{
  "num_hidden_layers": 10,
  "hidden_size": 160,
  "num_attention_heads": 5,
  "num_key_value_heads": 5,
  "head_dim": 32,
  "intermediate_size": 640,
  "vocab_size": 875,
  "hidden_act": "gelu",
  "norm": "layernorm",
  "norm_place": "pre",
  "norm_eps": 1e-05,
  "positions": "rope",
  "rope_theta": 10000.0,
  "rope_fraction": 0.25,
  "qk_norm": false,
  "attn_scale": 0.177,
  "bias": "all",
  "tie_word_embeddings": false,
  "parallel_block": true,
  "init": "normal",
  "init_std_qkv": 0.0463,
  "init_std_o": 0.0,
  "init_std_up": 0.0463,
  "init_std_down": 0.0,
  "optimizer": "muon_variant",
  "learning_rate": 0.00663,
  "lr_mult_o": 0.915,
  "beta1": 0.93,
  "lr_head": 0.0051,
  "max_grad_norm": 2.0,
  "warmup_steps": 200,
  "schedule": "wsd",
  "decay_fraction": 0.627,
  "decay_shape": "linear",
  "final_lr_fraction": 0.0,
  "batch_tokens": 16384,
  "max_seq_len": 1024,
  "doc_mask": false,
  "train_tokens": 178500000,
  "max_steps": 10895,
  "dataset": "wikipedia_en"
}
MLP neurons of a small language model. Each row is named by its layer, matrix (up: input weights; down: output weights) and neuron, and shows model dimensions 0-159. Each number is 128 + 24 x the weight over its row's rms, rounded and kept within 0 to 255. Numbers have three digits each.
After each neuron's rows, "fires before" lists the tokens most often just after its 100 highest values on Wikipedia text that the model never trained on.

L2.up528:153162125130123117128132138086110139104105132101147134141130127100152160133150086117145114105152123124091140112127175106120183111113079167128136134165103099173113172184117110141166180119136128123109086102157132130188125110141102130117202144163128125101130135144110116125112109098138139110097142145080126100112117167148088141138131159123124122119148142122167115095098143127138108152108141105170198122159137113140152135158143126121137142101146138115125124140137122139104159163123087
L2.down528:139128142096130124091092124112169096142145155182137104130156136153117156144120154171143134135155122134091111133127098160159133143104123111120161117114176150121134116094171136129111108132162139140170169142114102112080095098130144112107079153107126125151152167124098157154106140144072094100139129149135138116115136119188142147143147102150125126121114104173138188120140122141125105098137102132100128119109152103062142092143112146120142105158100115154106110116096126116166101108094123
fires before: "| ", "201", "202", "T", "193", "\""

L6.up133:121100135101111134150112133131085115117147113142170172099116130148144151129160096105115119113132162132175147156124094124157101109124112104138146181113089130112145113089122125073129155123147127122130147119095112099149143130106120137114136142106110137091160168110116139176053088114130114119141163127100133170132139088154131108158091082153111113136096167094128126139133083089158143119161113137122118099143130126107135086131121095141166192119131123134157109108135141133162145129141094
L6.down133:083083131123152152084093161079112145123166144116144105114125158125119105119099157148136113144089141177134142117134138111138169119134151132173133097068115141137127108123111145134128138163150145127107157078121097113109070149174091140115118106179122115103127151143175134144162167148117118115149119127120107138120123130107121112133119144088154121155168144127139123168123154128119119135131136136189081166172136121125125133103117163102129103124133099090118105129136177124094125085125122
fires before: "e ", "ap", "ed ", "ent", "e"

L2.up274:134123136132154126200101096127155115103154163131148132101105128117132136134136128104128120123106117102157118115169086142137108169129145125101142130154096095130166165134168097138106168122114141121102137141163116139091145146111140123105055117100121129140137137140103149108095113140096108099126099084152139128147131170108166159141105154157131146125123157091128105203116089135155132124175120130131126130132108120109115112104169097120092097115073108129106144116090148089110120140101103
L2.down274:153134120116107120127128140099103128138156159153154145062125118151161181144113096115167113109101156129134129110160127126148117186145123097186114117149103101142114138138113123117112124125121128124111120132113140176119145163076137165087082143103116119084143098136141160112131141146122137070122119108141117110115134160087177113124108123164148132117129124102146104147066122130145132123187134111167168115126109145127136129157161143136137106119104121138138123097103180108094147125100080
fires before: "ent", "s", "ent ", "s ", "7", "ow"

L5.up132:133134127123123141130112172136159111101101153084091163121122143135155126155173126132114213116133116120144110143107137148104138138088144149081153139107109129162152100130133147099102101112134156129121152156136110103108135101137136099116114119140148094127136090146105135087141126153178123146138092146152108125142113082134114149140161151126101061142155093145119149115106125137141136102123136158101139130104119127095067182121165131151109133147133093084100166141130118131186139112142155
L5.down132:153158147137117138133145171078116135102147166126137108128089124157119139129116096107138126150116109143120070130133148132133129122141123111143084094115119114118116107113114146122174080158132109117141131099105110151085134099151110133166140098126179101141131147165134091133166119136115108106132153159170108136149125124136163162133136114086073172130137145103145132098130172126113126121105151136139152202091146125094149124151159093152151074117126117123106165126129090107084114137165106
fires before: "g", "m", "th", "x ", "st", "e"

L2.up184:150120071170209134176161136093158150113146120140130161151115148137121115135123120156132145104130127124119128126108067084140143131133128152174152130153159135154120146109152107140123152110180135141107112113123126120135095149129125150150124115076106135088094118120106134129077112094156117138108146123098097124095134132148135111126097139133107151121134105135133147139132143109128091054107140128122115150100126141124175154073117140150133131079157156100151061117105115136126121128120154
L2.down184:128134163103089111161111125138145127114106126121120155111125132112140099083121154098130106108124086119123140156118151178114099115123074116154132131108093121112136084113104116086136111128105105149121173112119119139119144113109161083121138129216142128149175093121173162149135124180092110125133102154151125152171134134119106119144165123125134102125116136118115111135158067126128149145140139137149143092152112088136142109181135190123104140167142121100137153138130106154144138127154101
fires before: "\n", ". ", ", ", "ted ", ".", "\n\n"

L2.up278:116110106145118100154121124131131128113121112140121151161128142123112079138119092110142147104105174131141179118082075131144115130131135129118131122114124164075170137101123119126110106126149123075127140109161153154081153167133162126150111116070075123150140140130147136149097109155111148126130123083123111084163109108094127161157109156105117111123070149143119095125111187116154189127095107103162116158166136120137133147130092131138140099153127112126148115131107130124087158110117146
L2.down278:112116094160110095161137149142147128149140143124132144167133117128116108145121076134167139077114176134140141123079110156144105135146121108134144160102134171079151128109110100122109106153119118115127160115134143135113159164123132119172108155080089106157128141115164162154096105141104152080127101109122118084153091116126127154147109163126112104113098154124118101146123154110144191099087099116135121125173118159142133148136078160149121126154141110114147130160117121122089180113108139
fires before: "was ", "is ", "also ", "serv", "st"

L2.up60:107114118141195125089113113119147106106165156119129169113091138115171143143108131169128142091142136126137161109125158076091118156120145113137124150119082136128146134137128152149107134113149137099110149114117125138158122132143110151183106190147106102139143101108152126124116107107146142186115097153172120114138148099152137166105141139120127101118117116145149131130116119123140112107124170083146126111175058162096150123086089135145128139080136101128155134096128131173106100139134114
L2.down60:102136054128142158124130090087156099182116155096112157162144141122123153146144148132115116088116147103115183130130160120112070075140157132102145133133118125121131112164135129139140159153113142140133137143153126138164155141127131163117133126116114111068174131123129130125160137157074087138095133114121142115134175146124145107173112175137132105128112155126083135132109102126081104166093109173085118113128136164144133125150153117084109115122112122102127161136124131145103137119110108
fires before: "t ", "ip", "ing", "out ", "t", ", "

L2.up447:141134186094127160126129137121140124120079177105141174099114135142134099152148119128132119114115131120125105117109129153122166140103127117132143116095125114171158070119109124127167105165089110128112126149154123100132119120127156157105145131075187130135132133156128126069195163124159115129129148147128138161098117072119146166117095150168127118134139128131048137156106143083165150125131139134104152129124130108102101147096117139142116128104129084113121125109120108126128157131168125
L2.down447:149132179116156168131112130088085124139107152139119164097135183112109124173119097137144130135116123134110084078137137130125163125093113148143120119142096126137145108117116164142143107162098148163127141147122112124155109123122143179107174114097170105178136138135135111111163172134147117142140138148129129108098112080106161156143128109141135110115133118156123155123116117128162166116112160152099150129112128108085123113065148128143146128098108086125138118095081111114096157070159112
fires before: "th", "m", "b", "tic", "fe", "f"

L5.up220:137134139096148131173163139125124130131156119167142121139088132082106085133110149146132140136152125094144116118145165085099150107109111155145132124131137100169105132144098132134121140104140107167126188167113133153139137153116149143120073074167137153089125145139154128117097161114161102106130138143105160130107108099110148123117136105179144123121169098154090158087176152160108117125110112137159126130085146122100170119108107134126132115127146126133138123165105115070145180108104117
L5.down220:161091096108113145146150104089110116150147106109139111158100127101161115095107127128124140174101134148124146113123126126131143175157085149165163153163163084189133129128104110157122125093142145130154115161113183105143173125139106157120104108158146121103138101135117141170143120083142102161118139147137129115166116133129121139119100129090120153160142134105147134088150189102121100093125081095124134148124113101093130127163149126102098142131128059136115129140144141146113123127115092
fires before: "==", "== ", "In ", "The ", "==="

L2.up417:161108131136144121156105107123127135094123136142151153131119077117151107138119112102143159135100106096142100178124136126165146160136169128097148121039118123140128105093130087139148097132117143074140116128122126137132104129150146132126131099173129131101111116173096118114169126118119110105130141125170139071116101112135125130125159185136128119098147136146111103122095149126157137131127149154161206157146141100119130157187177150118138121133157084150117116117121104128141137107146150
L2.down417:159090161111140159124104132154122136119154101121136145093130115150154096138088126111129173124121125099160081141128166138184148155135164153083145116097138141105147126134115125093132099111094124107171105133119141117113101144149131100121117125127161116096112139163097142149181167109108113086121128113157138094105121151102125131103158186136125125124129160123123078135112120149167129127138125125141188164131087093130158133159182113142156119120132091131135108134090126128156100071112138
fires before: "ild", "il", "ted ", "tion ", " ", "is"

L2.up497:110110129115102131117116084169113140162115089162112147144144110107152126119147121133121091144105137161120148088133206147134118121090139150118115089127116094110086144156075134138123156142097145167173134129154116124104142137134149130148101102127185148159145147158144125100133077135127164144100119107090150122117159123121152134123129150156131127167141114087137184164169130117121145117089114131141138128118112138130121144048112095141096100108136125105128113116157138134132183118132116
L2.down497:138117147155114124120138106106117112114078099167143145097105149065126134064122132135140108174086143126120097118133146136155155109097165177145171096124129112091086179108122161120138182139148115176128112129107142165131109097117121140117119113142161114161100124132090144160135107081114137141109130145123136091140192143156157104140119112135084141147140128077155154128164123140139122109124121161136130111121126140143147139096134153148070133111127135112112113125144118110151152149096138
fires before: "ust ", "ember ", "e ", "u"

L2.up485:143089110115157133157127169184129120119130131118176135130131173108127095130134121136192134106092155150133122110148129122132119106145126136152093122078144181104156107104154159114107148106137140133140133069124130129110131162117126130122117106139107118148107098145109140127081150147152122134110115109116127157136094143139150130116101147109133150124108109157137132144138147160072105109151128168164135126105128104126166132085096160130110134123136185110147137091067193099098109176148148
L2.down485:135166118108068105148115105125147154114136103122121115093106175133118155107168133141115149124154074132128125138067077151160096133122149163175132126189138105157156124145148115098127123128150123123100148139073131173095072137101140101137118116100160153110137131112181135135125102113104146138149123135156154089123125133163112132128093131131101084098134153131130133114122131131155138106092167101151116121144110165127140118138113128098128127143117113128107102183171096132166111133147141
fires before: ". ", ", ", ".", "es ", "al ", "ally "

L2.up142:175135109111150126178143148112145119123196106141149141122154132101133097132170151125149131088118093106108146109133097132131078105084178140156123165171132131066095146089146136139126164115153132130117155141089153132142090156104156126095141148133085097101095120144140147128095113125122172162124117151126092086164125122131161084117124107114137122130152136102159121119114125146116149117107147125133100140103120103149110090132095138110169130147139154128168122097097153142137091147144122
L2.down142:196131103120104122142130150127167110110193116146157147115135131115142104135136129154141162089135120117120136105116124116147128101108144114140137155124112143095107145070119114146129167083150119135100166146097137107128112175121156104112144155102113115087077121159144172103103109130117156133118111143091118076171102111150147092165108135130116130135167125085169116151128148119158139119106156126111117143093112176146113101154101150097178133123114136102129112074125148165126135140144128
fires before: ", ", ". ", "\n\n", ".", ") "

L2.up602:158154153101105128187152163079158101131145119121135115114067140129174114086119120115135087110102132119176115105145111127112159106147132119150151146141154098145116147125142123119135115107120121119130132102087132123153148174110143127111123143125202142110113131190143130090157122122150113101111095165107125121182130063089111098101141127149136122121136152120152134125139159170125117109163117116114150105114127125106166129139078154141119177143129086135138127126135108130159080115137135
L2.down602:157150132132108091153117098125118136135083085130151116127123152160160119129135110135091097139100126125150123123116134154182140158159094118159111115132095107135148105094169152122172110102136103119124128105122123172109106075191189145138104174127146112100140109109149114093162106151125111149126132126156107106095105133117105119078133137114129129105191164090122084120142131139126117113098122150125119081103151108124113165158135129149135146133155084125125133141148109141143133176164149
fires before: "In ", "- ", "The ", "===", "B", "S"

L2.up83:139078092156148134120150129128130134124163093101136128119106112147150153151115141097113127091122119129118126123133129150120148142160133096095092146109150120118159105104073145079155106138101136100117114107125073176161138163144111066118127115148120114130151132120134136104134138138135099147166114173112094133141085122150194130175128118157096128140149137132096152128149081129077125134144131145145134120117117097128132120156130135121150151098150125070152129099131150135166133100198166
L2.down83:127129091096177188165141101139136135128093140165103079105115109115125147112149126112161094130153184114163147120130133058099142118136142156108145121091115131156115133140167139146131131082121098149160097136113185123099115070121118132137121147129135133157095137146109107137184125104148131122067138102119117100140110106084106134129171144143133146118162149084119136129119149144148080142109133083119134140136139106141136152109120141159137159097117119145119119105154158142159133112128136
fires before: "ent ", "er", "ent", "ing ", "al "

L2.up176:142120123136148099150148122122137112108099147135135094106135147131106140184167130170152156134157120119128170101130117132125128138120116083130120135134101110130124145083109125095156144149112114161156149136123132152132125133167090153140103122164104136114143143154151102105097131140124106094162088069146124171148103094114160174118125085121135168124112145093091112125080107128151163088169104122134080117087123120163112117172142140097122154084124107144153174163122124106127146114174140
L2.down176:120152135133123127127119085083116123117126153118119151161158087098140144176189145144159113146153100098115166113090099149106146117134137146108117091090130096133152154133155109106138138143115140114141139128123127117128114137161115108106080154119114137168148159157148089159128141118156067151161094111122131171141133078117155157124128125126094146156113107088125147144094132122126174112113114155159060132083149178127107125126130110104136172130108110150128160110131158109113117111147110
fires before: "ed ", "ent ", "e ", "ing ", "es ", "ent"

L2.up324:140126133158196124117164098117141137118141141101116110150121177098114145121151130090152124116103095068150127109130168096119113123130105151123129132139090091130093118106137144152090124125158151095101156140122103155177136111156125140160107111144109122087111089170160115115114129164115099137152108094169100116123138141148110188160123133112142122155116092126124169118077139177116129105117136104132153161134100110138094133131131140119134134068137114129120159138157160150099082115100126
L2.down324:125131130157174153099129113104158107137133139129140155165138127126149148117132138111147144091117116099112154117135160119148149148133158121124118138104058095175118071130132167141096133136125136104140119153122150148123141115094099108135077113091125124165151122170147115100141150132086090116158084124130146111103128116139146111128163165132143124123120132144140112120113118152133099109128097141135122095125123139189117189097162132098105171070109143160126128116162146108101130149134050
fires before: "ted ", "ed ", "t ", "t", "ts ", "tion "

L2.up295:115140151103115144105112137148126130150126154130136145111122143140136102140114128154121129110123123134156114144085130114099195120128099163128148139134118145120151134106123124087147114096106141170152145160156123074107184080114147168093109132109200154129135171155128118119109121140167125115140118156101163135172132117160130123138128133135101101129127097119094134142109106122129135169139084140165124129155144088084153158083147093140098117210154130085088106138123134109123142128114133
L2.down295:142133127115154140107136161134113142165114140098173167125124152103112151124116136113131150123110102131127117140076127093090201083106125134132129151164102132075160111104127136130123077120115119171150169157119095095104183105118111162100152150124139135140112145157118088135108167118141132137186100130126139091107138113120115118153097132168153111138110094144129137140126130105130128106146132132170145147100129102107180143114180123153130112165133105109118107142135127068093106140150109
fires before: "g", "m", "st", "x "